config = dict(
    num_hidden_layers=12,
    hidden_size=512,
    num_attention_heads=8,
    num_key_value_heads=8,
    head_dim=64,
    intermediate_size=2560,
    vocab_size=34374,
    hidden_act='gelu',
    norm='layernorm',
    norm_place='pre',
    norm_eps=1e-05,
    positions='alibi',
    qk_norm=False,
    attn_scale=0.125,
    bias='all',
    tie_word_embeddings=True,
    parallel_block=False,
    extras=['capped logits'],
    init='normal',
    init_std_qkv=0.0264,
    init_std_o=0.00539,
    init_std_up=0.0264,
    init_std_down=0.00539,
    init_out_by_depth=True,
    optimizer='cautious_adamw',
    learning_rate=0.000498,
    beta1=0.95,
    beta2=0.95,
    weight_decay=0.17,
    lr_head=0.00707,
    max_grad_norm=1.0,
    warmup_steps=281,
    schedule='wsd',
    decay_fraction=0.626,
    decay_shape='linear',
    final_lr_fraction=0.05,
    batch_tokens=65536,
    max_seq_len=512,
    doc_mask=True,
    train_tokens=530400000,
    max_steps=8094,
    dataset='wikipedia_en',
)
MLP neurons of a small language model. Each row is named by its layer, matrix (up: input weights; down: output weights) and neuron, and shows model dimensions 256-511. Each number is 500 + 25 x the weight over its row's rms, rounded and kept within 0 to 999. Numbers have three digits each.
After each neuron's rows, "fires before" lists the tokens most often just after its 100 highest values on Wikipedia text that the model never trained on. A number after a token or word is its count.

L9.up366:543512491476476509509519484536542518529543488526533541519531549514501469516508509506486470469479488528501470488443479513513518492536453506511535495538463483479530509514462503523483528494487497536498495486520495495522521489495490514480519492492506481462556511529488474499491482512480508504527540512527555492508493524510562552526504482497539509503493486440482503484472508494497488506504475505500512525459488506503528510490513480517490561523534498523494541469497496479507483535467494489496448462545479494540518508487489496468469441514451465468528511463550504507505545474531492484488521527502463500495496490511484480479510448511445473486532455485524489497450499499506481474516478539494484526514519558513471512499552501442523502499471452505467483519540500444489451496477487
L9.down366:469512524486483494489470497481542496501468497483472472484525535502477530478510472540522543506513448500497502549539477454497490495464544507476482513515532516501551508485509524478514502528542502477519506485502523517534497510494503478498495486480530505517484490509484454499471529522400501471477512492515459471479522530501447497495499528479425508516503497540498487516468483521466517508525520507485502511520526495499500482492522501480554478488481484518493503532504494470520522480483474517538479498496477511482459512512529463531545528476487523521517503513469454503512473497451542508467531501513559501510499538488464510514465509490559548482493508480474543447535560510527499568499472494482504518504485438474526473493508491478502468537507532521518512510433482480530506475510492
fires before: "," 57, " the" 8, " to" 5

L9.up1595:501478489476505501510551486475498520509512502505518481487538521518490498527494523495533491534510507457504513520503462524505520490510504507481484495510517495542468484522501483519478490471545466512513509484500514490462500470557428489477485478422553460539488468490514413530526484460492493482497468530463549490510508487507528507485541510503473516502507510526484479458498542475464490489536457521549452529485518510444483522510502533510557533522503508523511514528502507517493486506498467488524519484476507509548483510453538485535494469463513550509520480541505493517479494507518501523512496527493530528536485495521532535491496503483511502499485494452520494500513532473490507476482498489484484452491542505460504528441490480494471465508510474527497525496441472535491495524486489
L9.down1595:502520495494494517497485508509515480514505458516466478491529484535519485522460512480522517514486481468525492521518475483498500471479534486516503489517502524467484466503508513541543505463505495497518549476487481497475484496471503480500470465470475504460548470546475504561487510557433510486511468499464510447457557450506538465501544501530482480497507488514490465503481504483430492500492496471492516496516517511500475518489483538488516498431434527520497524500480503521478544447499515495489469495519500476539507525500480505556527472487501497493533486459475478502489498519575464543503509438479488518482490510508523515497518527488485522515500496457511452494480526464504518505507506491511534487457547533487476494518532541485513475449488506515512482474498479527524497528504476
fires before: " with" 39, " in" 9, " and" 7, " by" 5

L9.up707:532517485505458521513512494499509536553518524476512471504529524467533475493488531456504513511482482532504492476446530495509530483466530462447530492512519502478477509476461538511477485520517503505542526466456539502518480509504485460485503501486482495527500542494515505501523499461472459502528515482548499527535478493477442497509497497453473561564476493544495507479489484467461476477512488501520472491507501540491490487483503478473507496543528501500487517524485495526473489482524537498518518468498472497503475484505508481489491506518483488474462507490518526492509553459539545505548512517477509505483501487508483516434569501513475501481493445514515465474464520503508502514468439512508493479528524547508507468493486480491463481512543492504472481522512467450481485482442479
L9.down707:477514470505459513491466498480521487551509472489497519497465519511490527446523489544527511459487487505483493548513480467505493495482479499491537524479525500520510479507520541513483452513436498532482417521491503505479461482520492526464513465465485492519515515487477506465478522481476555477490530494513456529452460516501498498519547508480500490535505487501522470464526526473485506503476508504476476495505466486510511493533502509493478483469506513478462491460457505459515496497486507519475495514505482545475500496545534452502502510481501493482535503481479443498504503477485506491455485483496478511485519521482498452518531532461524504499513522512516494538466524527542536472491502520548499497518500454500505522485421553461480550485490516474514511487501519481493518505461478
fires before: "," 56, " and" 5

L9.up1620:529495508486511552530518490544544510483471473518515515471487450514504443492499522529539452491522515468502492490488508503501489468476521478461486480547517522525529487523500470492523508518514531495524516485488531443444460480515492479478516532451516469517474498479515504502491487458513512504507491480476519473532559483534506493494509531506517471518492495534462511500472538460524490518541481511501496497527492501507484488498498507514530493522529529518538507483474469532487528510508467491473511507503565498519541485516485494509494482486503510495520491514549506564517459516517484494523489500551462514518505499544542511491448452496535546468482473481542486470530526477510514545525455469493490498470527485476496484500471496497461456490508502498474531450498508568536503522499441
L9.down1620:513503482488519508476481473482498494474526493475501494473443506544499489526497516467489522502490508489512529484518498512562511461494533520558508499573469486507484499518497477501463509472490486493529518497507521501481511461483530511530495534502516481491518520510486529501479469477461511506468468509492480465521483486487502467479485509503529502469517450509485473522520515471492468536524537443463545541451534515511485498536498502485509504512500522513496511468511528525464534492510511489520534464457460466514540477492462493540501503486482496495517474505510547504545497532543462525520482471459513524530504466495495478493506495495496529533507498489475515514486533532514485528548512459513494558467489508481546450544462537528450455488511518478515487511512548573495487525508471
fires before: " by" 40, " in" 11, " from" 4

L9.up2265:527495528460541535510505505519511489467484477503552474497466486495475479517510517481497493469477518502473514511511496512493499503504569517507457454541498519508530502487486516489525481492547509468517537473508503465541523461495474544486543489501495513527494504467502491450502551488478517523493531471480497514481506524476546505474478510447522553496472480539491514524458541492484484531512541484483452528536558497509494523468517465503509511511526478517474480553500489476518452498487510511479464511516518531508489511499529511511536522534495482532480486511477505507479504534498498517513475507534512519507497511479521484519516501525481498487499474485498481485485478496465513517493509519500486479508547512504521505500466475493526480478532480532507458486506497503521486497520470
L9.down2265:501469510483443524475509539540519491487486530441499464477504544470468482481535480494461518484530552459530465495515516513510450549525461520528538535448470515467487503517467511533494503528533501484506465495516527500472441488497473510488500483497508422496488496483544479485504490474523482522550520475517476511530515489505483490459485459493503449475512525475518474517461513504519454522521494441506512485513457478473546526485532504448476501520513443516497501498507507505479544496514525511453488479523494454501428502580490509492489507487492490512489550486498507477521522498496486508541469526499512531472474503492495500508484510473474482502497491512501517458455526502501512503525501460507546497490525484533482470477545475546482484540516505492465555495571494490522485536442462
fires before: ":" 22, " of" 22, "–" 9, " |" 5

L9.up839:460548489518483516532498503497506518524450544515501518516505496506462473506490467508463490528487481497497511513456521518505547514461500562526518508511496497478512539507533501497489506500517535496483505509429488475500440452461515491477471509475530509467463491480469508477465500503472519546525485545512523499484512492508486447469492504533543515512504536484556526495482545514465500507495540503498449519502481498496482492522503485535515487459501508493516534483531481513554512518487513542491549481537446493489494537492507492531520464516513490497494524491497503512500492509486518529496478514493483500519492527549520498506519501472497507475530523499490509558455535492508481499510489516476530458470520486452503503501499503497493555507500530520502492489453471452502477452511523
L9.down839:455516443483550501490481497494453490516484536452522477539523496497504505505494493509514512516453496481500483515486489495497477531472474514502484531500466530514498501491513505481519538472525469497485469515502498490510512463472425541531524496518481487438498489524476538549500508461419479494497478525517479531530494449485562473518475491516554545507511521538540487484487450525491452486519521491489503476485542458510472511517512493533494496488520483458517533505527487543498488541519515526492563491440502467489462483478519501480503485531528496482522531520473510496525502514494508491540483480493500540488507535488499513537501498494515527511521489491496527554464470498497480505505515496491506514530495522494452483471546455504501527488510486465571520502453504460498511500513492
fires before: "7" 43, "av" 6, " Got" 5, "'ve" 4, " |" 4

L9.up2039:479484559463510517523465524498523532488504498520527515534522467487501460508488525540499520507442492470491457472487511507501486509481524527499479473528541503489510521494505481462504491531479495495526518517519516490535506480526548534497490526466524471469459497493517507468537492476487506525496492501489525543493489543472474505497443488465504508560484469546477515465491536496534505526458493510539468495493525500500515508494472489500543515523512533565522492510488480515526499515491516508504492515513531513480525509486486528525527508506502537533495498532500504545504475448509494527486524498490511494493514482444525499468540495463475527524501524473501499459465524505500475516462477495511514542481510515486512509475492506481492494460490517477522484491431506486555520482504488
L9.down2039:514501492496489482497474500461479442456501442506526478487487473519507505503529531562486456517517465497526556520506501471501533460503454482499472475481538475529499494484478467529510511514551502518470514527512476554504513465494536550490541501462479478516483495477509446462488518467507487493432500509484491507481505480516490469488466498478485502494490477536524458511490512471488479514497506491478530466504476513499466513428538528470464531498501514479491524492522551505506462487547475496503515521517526475504483491542478532518506498496496491478516511530492534514505543531453483495525495497524547508474490516520502535507471495509491436501525495493515526515522507494486534495538512542491488517472501479486532485522535501519494500519466514475525495478487491479477493484533522
fires before: " " 28, "–" 14, ":" 10, " as" 4

L9.up1032:498478504520537533514482513499516467472501513513501504475520488515520530495497496460500536480454511467544463496489488562514473483544536476445487472498496453474492504478483515535454534438495508473484522463490517536470474456489459494466474521455507496529435532474484494490461539491477498518455528495532485492497489540529468495487469501483508525526499474506472514452521519524499489518503514512504484533509502517468494505545524496491494492532509549510484480504454539515459484524499486515472481495508506526487477507512489440529494533516469521508539515515505477500507510498490473538490490503513513518527486477500504547520505482523461483494477496499518482491503510529488482518515514524491503432524472479532543521546484456490527491525502492519518483502534513494505492507487485
L9.down1032:472501522541485505506496492465491530517478462501489536507431530487517545509480504474467507491499503464491505463533478482547461526501485485525467488489503494525516482487512488512522474529508545502486530519505485479471431529485520489525505540496516520515483510502480498508502492462418472501531472503541463454493480490514476526515510492508521500464458482487544523464490502534503506548494509520474496500472465491470493485505493564476492436471502532507527523501557534496518539467470503483525486526457544508461486472537530513507460525510487475490511514454503501514540503483484505468535465505486523504533505529566473499534519540511518486487471510515501501515511516519550511443491508504472525507497510490462531481423533455471493531497523494490441522466473481498472517465487474
fires before: " |" 45, "ilo" 4, "." 4, ":" 4

L9.up180:512517513523502523527493510472520494521501496491498485465524508485516503513571521543539440465499487480495537540503482508537461474496497566462512535523524527541493554516509464494463514453561509520527540472521492497520496494517509518424509505501483483523451473499508448511462513528494475493482510500502519526540527498499551502527498480518480493521489487504519500500509535465456448496539531511484477532502517527496488511513480516489510503465513484467484503486492502498473506480505492545487475492507518492556466511548507466476527473501489509461549535489483477569507519492480481525516494523484495537524514491478515493493477484500471508469493503511546521456501516501482529488510471526508507477478540488487518558484494474511514511476504484465517482485475532548560535472504509
L9.down180:518489525503458504524521532505489502513496520466504448518502515487490463516485512527496491542511482491525464493495498475520528542538515509511496516496510530519455480430514496444508505514508509447523496527531524559518511529480524492521478489489513504476528529498482505505499454527469496508516505498472483538514495451481501488496504461570497468505519502486519446517475503479483483485558496429491463548498486516523472497472490501473517500470448494493486464498527496469494504496520500485500466504490496471496500493459445470522541465438497508481481492540488462504519469554490518507513538523512549466443445463491477495541484496498514507460509494491510513462567538542508511499496517507512490546535505519477511534514522517483464483506497526471520521498517534509516493489532519
fires before: " in" 34, " by" 7, " to" 6, " at" 5, " on" 5

L9.up1372:474480509555499516476523477508522482478495505488509484523508485494503479506521521511543476497497545569518489519532511508545488450483486532466490540470506460504498495487502541546493523542503493453520523470478531517495494522512483510470512487494513523499548493498488492482485499524445539459501477477499475543513501492465487490541487517462547505471434485437516486477499457518502492513485516517471519502453479540489516490501554517462558463500490542509499463499504459490534480494485482483512468484525436461495454517503511512524520467447526522549464521497513511487516538512510462561477463535502515493505489494487504496482499486492475505495468504482492493430500537510526492535511483510473505504522498511488484483555510472471489512467489473451470498507529494506540508515509474
L9.down1372:548478472497507490497504510470452534453515455482487484462514532492546520480505498508492515510561449483458502477495469464500491497519501556511517503472537517503511484527498497509548524552485528512487433499508486517501512470502457544541520517538510499494479516514519499464528504505530461491490494489528502531542524533508482512479459524524517539507481480502500470511552480524514499509491467514494508466531508518484480525506518484515523537505476445491478565481456498502497531458503462502494515475457499511458524502504517470484475499494494493517512480470484519460499488528503460477517505477464513484492484464521465535533486505470503500472537490511531450534519460535490530524538468501460498509516496489526495511505464497512504483486502488446470498512475518517503510502502527
fires before: "-" 17, "9" 15, "–" 10, " +" 5, "'" 4, " to" 4

L9.up1991:486498495521481533489464505486513524472462477472517474506459487458492455493508459487546476506455478510494451498468476488562491507518517556497469533510472478512489554520491491539478520501493487501518492491523573525524501445502535496497512492468564534489509509500546506484475466494464522483544466509533499496519513488482516551571498453507530461534490513500485446463504504501525525511503520517516511526500459498448532500470524511528538537501497509528538495471524479506539523514551539469515471471478508511474488514514477511478509521531504494517527512524538497489522509482500514579504491506507505506494507544518509476495508506484456535490520507470484543504511546503498469509491498496539500490502527496488495542467520476508533524544505479439477477498497492466493518514493517
L9.down1991:530445499513512466532486519501531475514463477534541523505556523530526511483510487470473541478505536519517495482552503532467526504530488514481544579516516516523464489522522527464493483498503479499463479478470489507488481509516487479460508495500472522472514527469479484473495465489505512495484530493466462521504533505464487460490515503449483508523472493551480518524488474500484503493539525501506488492548534528533497486485538512487495489486532505505471498496477470509525516492537484487526504488475528498477538524531491506502446511531501480516478492462509535513507488512541510481503462487504470559506516520495489509536454487497508566503475478540451473502479505506525461511482530487438496491465468484522504523522476507496466515513445449496516458490506506529499468522509502
fires before: " to" 62, "–" 9, "to" 4

L9.up21:535517523485491494544496487461545515480482493502488499494520501534511452510506516485499478470475491470457450477501492508462562502457529543491489509518481478468461484466505465551477505484497515506504532492472502505450506492498473493502515463516535521492531506489495478502488521466481499513509523515544479506518483469517513460498492524525568498534496518510507457509478508458491499501541493475500508493506488448466499499512499483483503538463527524470502525488473496502471503498457503506463492497555519504478474480466542447490475505548481478488502499493531483517499539489477488495484536486506529478458485481499462535471470507486510483503515556522502469506456481486533473544509458550470475500485552476513497541510483494488496492499487495467491507466454484484526516507524459
L9.down21:459493458520541487478486511516491502527504510509500490505479551482479534490512530469496496477529461467522538518516511495519481525525464470536502508476505529505503501563504514480540488475499546502499495504519525509502460519527491479495497485510526476509503509514540540524528513496486535456487487465478525486469497485553529539482489521474486520493492452478486522475504501502513461505485476499497471499512506466487519453463491504480485443505486496475468524497550540465507465469481483471508456512533483499502452475549491489507495474501478482482486454493484419566524451511488515540502520521537492534487469526545517515515540507484464503485482526499475515522501476500511493495499484471548504491518463506496482506506509482474515499504482488525489561531546527523476531507505531
fires before: "," 55, " " 5, " of" 4, " and" 4